Weights of a small GPT-style language model, trained from scratch on English Wikipedia: 21 layers, 9.58M parameters.
MLP neurons of a small language model. Each row is named by its layer, matrix (down: output weights) and neuron, and shows model dimensions 0-191. Each number is 500 + 25 x the weight over its row's rms, rounded and kept within 0 to 999. Numbers have three digits each.
After each neuron's rows, "fires before" lists the tokens most often just after its 100 highest values on Wikipedia text that the model never trained on. A number after a token or word is its count.

L9.down632:495504525510480488475476475550440491509518520516496473493518493518466511511496527500441502494496477452536479497454466491497528470499505516497512473460467507514506516541482477509474475507514504506539524471471502433495510537489470483546485491491533480509486480490497491509544485499537559500502501521475492532487476532472491492528522535484523478489521431479471521503534476528481528533539498463446482527538497482463496515480513511524473511518509512487529502450467508517559528484541507461490549446468487510489494480537505512503529502481525484476508482453494502503485502482497488499
fires before: "\n" 38, "ra" 7, "ly" 5, " |" 4

L15.down632:479504470508498491525499514501477482494493481545510536499481504490487500491537498495518474504552531463512471507524487546502490506494475509538498478526504511546509494511508502489526494497527467485475510473494481490490519500503506482511528463500515475512527514484511483545518489503497511514480480488511489519475518498527507496510508506522486535515499428531482484515533488507539465498528477474506491477321543481476476494496527508487477518502491510483492509464487481516518474495480536521503475541463476525484491496474500450544514547485499520540497504480488502523520453480491499507
fires before: "\n" 44, " The" 9, " He" 4, " In" 4

L13.down318:466486538505496498514482508487502496520548511474509461482469518524541493479540495493547517513520512512510510514511503502535481498491474474501550440481524491512494508525499474489544476488490475489490502472486512526512468450478424466499494452525509446508505501473505521522516493499534454533511465521488496526484487482511474495525481484492517500473506480513495484487552479513529483518533493515485534509496463499427521540500522499499468472471483481514481527461515433518500492483536506467525515491541526522499502537536476468512488498462488504502495446469505495561475443506503526488
fires before: "\n" 64, "-" 34

L13.down708:460507501497521520537473502506471551497488472535505532520489511502496480511490490482549511512549513524498488492528458532529481459500510517511514478521480505511495468509533471506513487507507472510478499480488486473536533487493515451507428488525507490491520468497513504533513521481501487488507485509529474511485497506477498497488459478500485515493510397516515497499552496465455471520524508544507455529387517470518490522504510535476509459517508465482499520467484474483515517491502539538499439485505469511504498512500497499520509546505493482534520489477504475535505483474503472494
fires before: "\n" 39, "-" 26, "===" 7, "==" 4

L5.down262:509468531498505516474468513523499451480514508484512484507514483522482476495501519485490469490491496505496507515529434490507502434478513543488506500516543498492570516502518499470531538500500520545481543520501534549545468489464447508489480525452483468495477507495508494503468521488494551490489544483527507525500477480504541527500533523513479527491478557475488476531556487479541488512466447492496462495542534520497501552502519478493519503563497471520483486511493473508530491539524536493500516506517546548487473522498496531502505504508514549493487493496479473492529505510508504509
fires before: " |" 33, "–1" 10, "4" 6, "5" 6, "–0" 6

L15.down277:472544478533481445480503517471529491515486506510509483503567511486436492551525481526499522478522543462519503484496497521538484556492492556510536489492476507499489545467535471538526512502481500506471540489515479525458482483489511480510532545501469497500530527507520510521509513529482527511562481555511511522493491543515474532486535516456508520497499496477485485538563490529471493505535496537488522517502489494523469542517499493531489505510498517502513516526510516505492517511485469516544509501476532475464511478522509488508529514509512501472499507475517491471509509513523419466
fires before: " to" 26, " in" 9, " the" 9, " that" 6, " on" 6, " for" 5

L16.down567:475472481492469459583498526491531467495455493487499514473507498490482500565508514477542512507499509450531489490493482462487523483501470504509487498493463506521462478462512453511496480457509482490504467558505503475478533501531436501496507511529534531492502477468549467534481477469503466566519488513476494510497518462526485490525516483474506497508526463525469466486485509561463471497479497500495488509434545511455473523522510515524508462511488499517483499483490523495521487521516520476530506457489488461490458517476513500499520523531482507491513473515541499514506509498486476495
fires before: "|" 71, "\n" 5, "ist" 4

L5.down569:472498534509457485448506467490493522488498479516518464522541497473520473548476524466468509499495512537495493523509524523486494499482523506497498518500475507487498499442525485511514517525506476522518483497476524467481462486475499507470501525500487481544518533509467430527521481520485472502510480517508473573473475460478493499513496517479503566463477513496479519552509562499482504524492545506517490493513543471509486513509473520543504471523525525484493534496477534515492511460468514496534496455517499505523512503569480444522521478500489453527505510528481477522494523465480512464
fires before: " |" 39, "\n" 19, " was" 7, " and" 6

L6.down44:526527478484536474463484471474506466493484468498485457479507518537502488543512492466464537510551477515518489494470472478486476540502516527464539542509524501497521471528510517532520461527484499509509506463498483456475532476512474466514478490489536485478458454537494502513534479503502557513526528492471512520474440496492518473523459454530485477528534523528497503469509501502481463465479487516482494490526498505509510495490482474496535485505508512473524499444500507509507477515491488501554504553488457504504556514510552499495449534523482493535476523493516499517450481519498497508
fires before: " |" 43, "\n" 9, "–2" 8, "." 4

L16.down12:482490483453498499537507518483469510522518517490503461488514474528526513540493490504508533514539506502509505516494527529515480485491522529487481497448456538500482533455541484496512513493497519496533493482512527504457505467501476536486485500490500541467474525537560515494524495519535505493516488515516487522498487521487485537423500483504471511485482508529486481491526476509501477515517503524468499516575513501481538508487512470445447519484468505460525533481497474566488496496490453461516471537521487507486458505453481427481527527469508521489504458497471523524499503471499500512
fires before: "\n" 56, " 2" 4

L15.down66:513506492517477486476493517512497502488522471512538499497481485504497487507498480504492465503543488533506498478492480471500518497534529558498520480515484500514527497535517466514493490495479473501509489514512515484506486483524501481521500500527513496453515508488518520525501507470531474510451465488522533536496504501498517485486465497523485523524528409477500512534543474488488454492484467518520484511413541465497512437531480558582512502537522508484499503485451493499483484488454536499548522522567503499534464502500460467518529506516480471489555501499501512468495502501486488483
fires before: "\n" 71, " The" 6, " He" 4

L16.down467:561506549508502524502518500466469524497496541487519490490534491530504536479533489514553478492509530479531491515511517452476490498507547513515506512519470483492517526496497489524538448476476484519501494524504513534470514509497485516512504466535503500549515485537539465547502509512490509482512487507497495510509471528545535479473439467485483510529527503507462520532495478467464475541540473500504490505395516486496513459509524512504512519522515474498505476514474468549469498504501490449484497516539486494530505518454488514522503525477538527529505519486497483510511481498557479515
fires before: "|" 45, "\n" 32, "-" 18

L5.down418:488484478520526466512482508474503541503520495511485461506496520483555462564489492496474477525510501529519473512527489550455467436475484532510492502527511527508512474457518487488524514503489489538543521506526561459500472492483474490521504544477471509516497507465504497497497505489530488509477468481502515477494496482472499490540459516506497527471489529481509509526556482568517477522463493493494432485508508535520485490510441507487493469533505519510498517529490534533470565509490509504502463460491514479488538503488496490512501473496536507500528506487494464501554526478522510453
fires before: " |" 83, "\n" 5, " was" 4

L5.down284:488495522513507502467472576486515519441518512544473507527504524511473513532489489465461462524501468523528512526530447493486482489491451528455486540506515534487521490500518520441514510490493508542499518534499543533545462481483482479519487513479497452513519552502504501496454522501477480515476555497525484505463467503487507528494521495494527453521466486479477529517497499526485504495469461497457487525488501546511503516550511518466532479518454533485490520523525496539498544511489471522481508507489524499481518491514509512532470524503506514541479503500503446473488504501519472486
fires before: " |" 78, "00" 5

L10.down543:466505504492506477507519501518523553502479522534515464524472500484518532537491494498536525481542483509484504507524484500502482509542521492507525484493531439495496537511504514497557514497508471493481495483428503498481483453465468456477497478512511509491508504525511480582511465495528502508478436491459494498511482498523503529480468514472504485520508462493459473501557491503498483524515448496513485466452509531473485468523490498471509478483515458489499469432505526511517508459476506470488504515507490508499501491450463479551514511468509499516449510524469482467516473508471474519
fires before: "\n" 73, " |" 4, "-" 4

L9.down359:480528518447533481494483504511483486507520490567525502509520485506525492436506490488512517486531512484511532471483480534453501462516468542475522504447517499483539497492495479444499514477506489491523490502523508483484515549526487506492501521508466468477492509535498498516532485519510524505486517519485531506481456491511552523445486497491491490462513480481461511518488496549539480471535482491506524481491495486504495466447542560456538503514482505506496461553503513479531501485524472472548475507523477511517527509478473518551480516502506491546481483491455552470520529495504468502
fires before: " |" 41, "–2" 12, "–0" 12, "–1" 8, "-1" 5

L5.down85:467482484489509479501484534484519474536534519517488473498494532514479494503510482504469495515522502530518499514522456504472483425480498511519508509526513549521509506484486503478496466475483505575526503505531525529545477485507469486537522500470473498496509537506512519535458521483514494536500489511506544460492501503472515531507517536494515504501478511541516515498554463524513496478480500485493418473513498543527505512557448503462493533548458525519502510502522549508517524536513510520475514513471502506478496500482473546508486487505473561441513476462518518483512470505487489485
fires before: " |" 53, "is" 5

L15.down264:508494498492548480480501503505480479487531486530538493496475489525521489522482516509514493500573509483459467505472462497502505489501499486542511464510550508547467525517499474482526507460481461482494532496483538506476499528490511463467540510523514480483514478503444528551495506478489504524492512486493474506495497476515482479493481474501491531502554498496472490487498508504499522511522445506513470487453524495487517476532497513516488549519528495559523505517505532492520493503445513452528552515547505456519470524535490493556488532516449528490491487521493473443514456484552491497
fires before: "\n" 39, "The" 15, "W" 5, "-" 4, "===" 4, "A" 4

L5.down100:514502524523497464460517521475509520503486528482531462522502453451540496519446508458481542519474499550512507494513489508506546510494518527475463453464521467467528527510534491488526506486520508477513507540527497510483487520509518495499468558471504500567515492522460505496502467472483507494503495455491489527527493470497506510494488524531461509466490531503487489553509529467471509510468507482560487524516513454541502487501507493565498507505546520499501527496471467479506516495479511522504445505504509491504497524523498466496515467518481474537518480536474438512527490505540479502
fires before: " |" 48, "N" 12, "\n" 8, ")" 4, ",000" 4

L2.down481:469481488523499482458504554524502517486476472510520477480482497486445483530539528467506510516465488480510509516487437490519482492522535481486489466496493468511470502509500474513534491505487488503519504448505453509473530522494463473512474470505499495497517494564457520533514494486543508553525545509486527496502497497518520499524442500496477523511528483492520505453489525509524520472499480474463495470498489460481525558478519485493465455504444473536522503476494553498491489471525502527550504515523528570530484498513501540490481514484534526499506492478504498523486507464498529538
fires before: "\n" 20, " The" 12, " \"" 10, " In" 7, " He" 6, " |" 6

L5.down223:456509516526509503508501513482478473499525469530545496513531561480535500475482508455494515485523465501500481522513511495495513495505487489496539441451459549517532518507489506538463489494476530508512525504467484496465528536522485506454454554517509524479461501550491507505533534493511520453530487545510487508482517540522548521512535496526496509480525545528444514469491471492491453484507462483522525531547456509465515525477470481485490520511527478484502443546492496520496495511476477482496515480496497519494489478531475516506510515510480499493461509507515488488462480499513484451
fires before: "\n" 24, "|" 20, "on" 12, "-" 5, " |" 4

L15.down413:437525478511471514523491525523506500482492514478513494457502534485503487510478510470529487523504527510493457513534471508514539524496505546538499481472482482486486486496523489486537453499524444528515479469503515483535528504502496502511431500509528506470472491489490518508487484471488462486501472509493497486472489469496477500488483511506495508518482439492529516481514489464454530523510503484525482488431571472486475513513507532468504519494502460529502498462508517492545485470531535496502462460514524516546500488485480490523494509454479578549508442511517453520497505492525500511
fires before: "\n" 81, "-" 11

L9.down72:478563467488450479500474484500504453490515515527552489526469465514496508526506496457509491545517474500484488538536548527465505470519529476522465496500513489489503548472513508546512539530535481476511490517463525500512463442491471530500472461474483492502476490474542546498533528544489514507523464472490504469495497494516467499477488520472476500492515480505502482473484450496477452532480504521512451468484526520528518464510487469497489514497464495518533471474496496476542504484498549462468481511509486498497505495473462487540537520491479513497525507454536499538483503491507503478
fires before: "\n" 53, " |" 6, " was" 5, " is" 4

L7.down736:519523479484491523549452529509516556491491484534490487496535514516452496488486488467487490499482478492509517507520512498496527518515492476523512507457480489501491530477504537470499506471514520521520556472519495517463521490448523487457446492550482501456495487483529528519504493529512507428502476521498475527493496551479517481527498477527488478462475479512490545546496466474455523543492487479470506527507492496467511505494545495477513482501512483439509456516489481513512550500503550491533501465490488488499508493536524495499535469470484467525533504521507478531503447487452525503
fires before: " |" 38, "\n" 17, " and" 6, "omes" 4, " was" 4

L5.down226:431507460520542494506487516461485537502518489521499489476511519483544457554490463485493503536504451556513460519534514529424493492479470539536489517523513525511513502489523487492498511480470510519519507496517549465480479492493479484488482525493455490498492516482496517508527511509507475482530505474485515483483502486491504503523461514484468496432515505515521504506498462571506479550500502492482450465513484516523502482490437520462491501521476527533498516539501530507481562529495503527492479469474510468488509488479494521540480469495521488508539493509486494494543504493533487473
fires before: " |" 60, "\n" 13

L15.down396:468491483474498475563448501471485493454509506497522504529517493516502548522475514495549466468517495536492539505487521461491478576498539504525539491524516507509501539453496528540469517490467474515503500506501495517505444477496498488465466491512478478537490487484535492517521511508523477499507469506521512461506458501559531523465460439491509550507526506501498506481481507457467529477534488488495486468445548487471483502467517525520490481505530516525495503511494451494501542489521466472495498517493527519501522478531535483516486507467498541508499477507489485508482456503492472492
fires before: "\n" 85

L13.down392:465526527498459536484512484446474493472496502504521465497511512511438506515472498502502514521524509501470473516545496527484457464496547521532541501509481517507507521450505483499488525469484510542517489455466522507488486466535486509452495506528474513525481514503494482507534488485459501502513486541479497509529474484588521461502481526445513470475508474520507467544516517508497491518528488493510524473432493489496493480496488520517473509488478482469517508506469497512493512513494485513476487499525541478485466466527482541542489458484497490442536455485515522495497530488502453464
fires before: "\n" 52, " the" 9, "ady" 5

L5.down551:489496510534483527431470512492518486521495503528526479487496514554467492507504493501488509499480484500552503508512452492465507476495491508485475545524528582505499461536539477523488514498515508517487500464511516553532537461483464493541502541459439433482544535500502498512476549503515480542487495505512481489512472505524492514462494508500518500485474508462495531509512527517518521490507512479464489469498546488504509488511491479530503456563492524517470556518537540495502525527522505514494484496491502512501510495512473522508491514483479488479491439465486498480524495460498536509
fires before: " |" 60, ".1" 5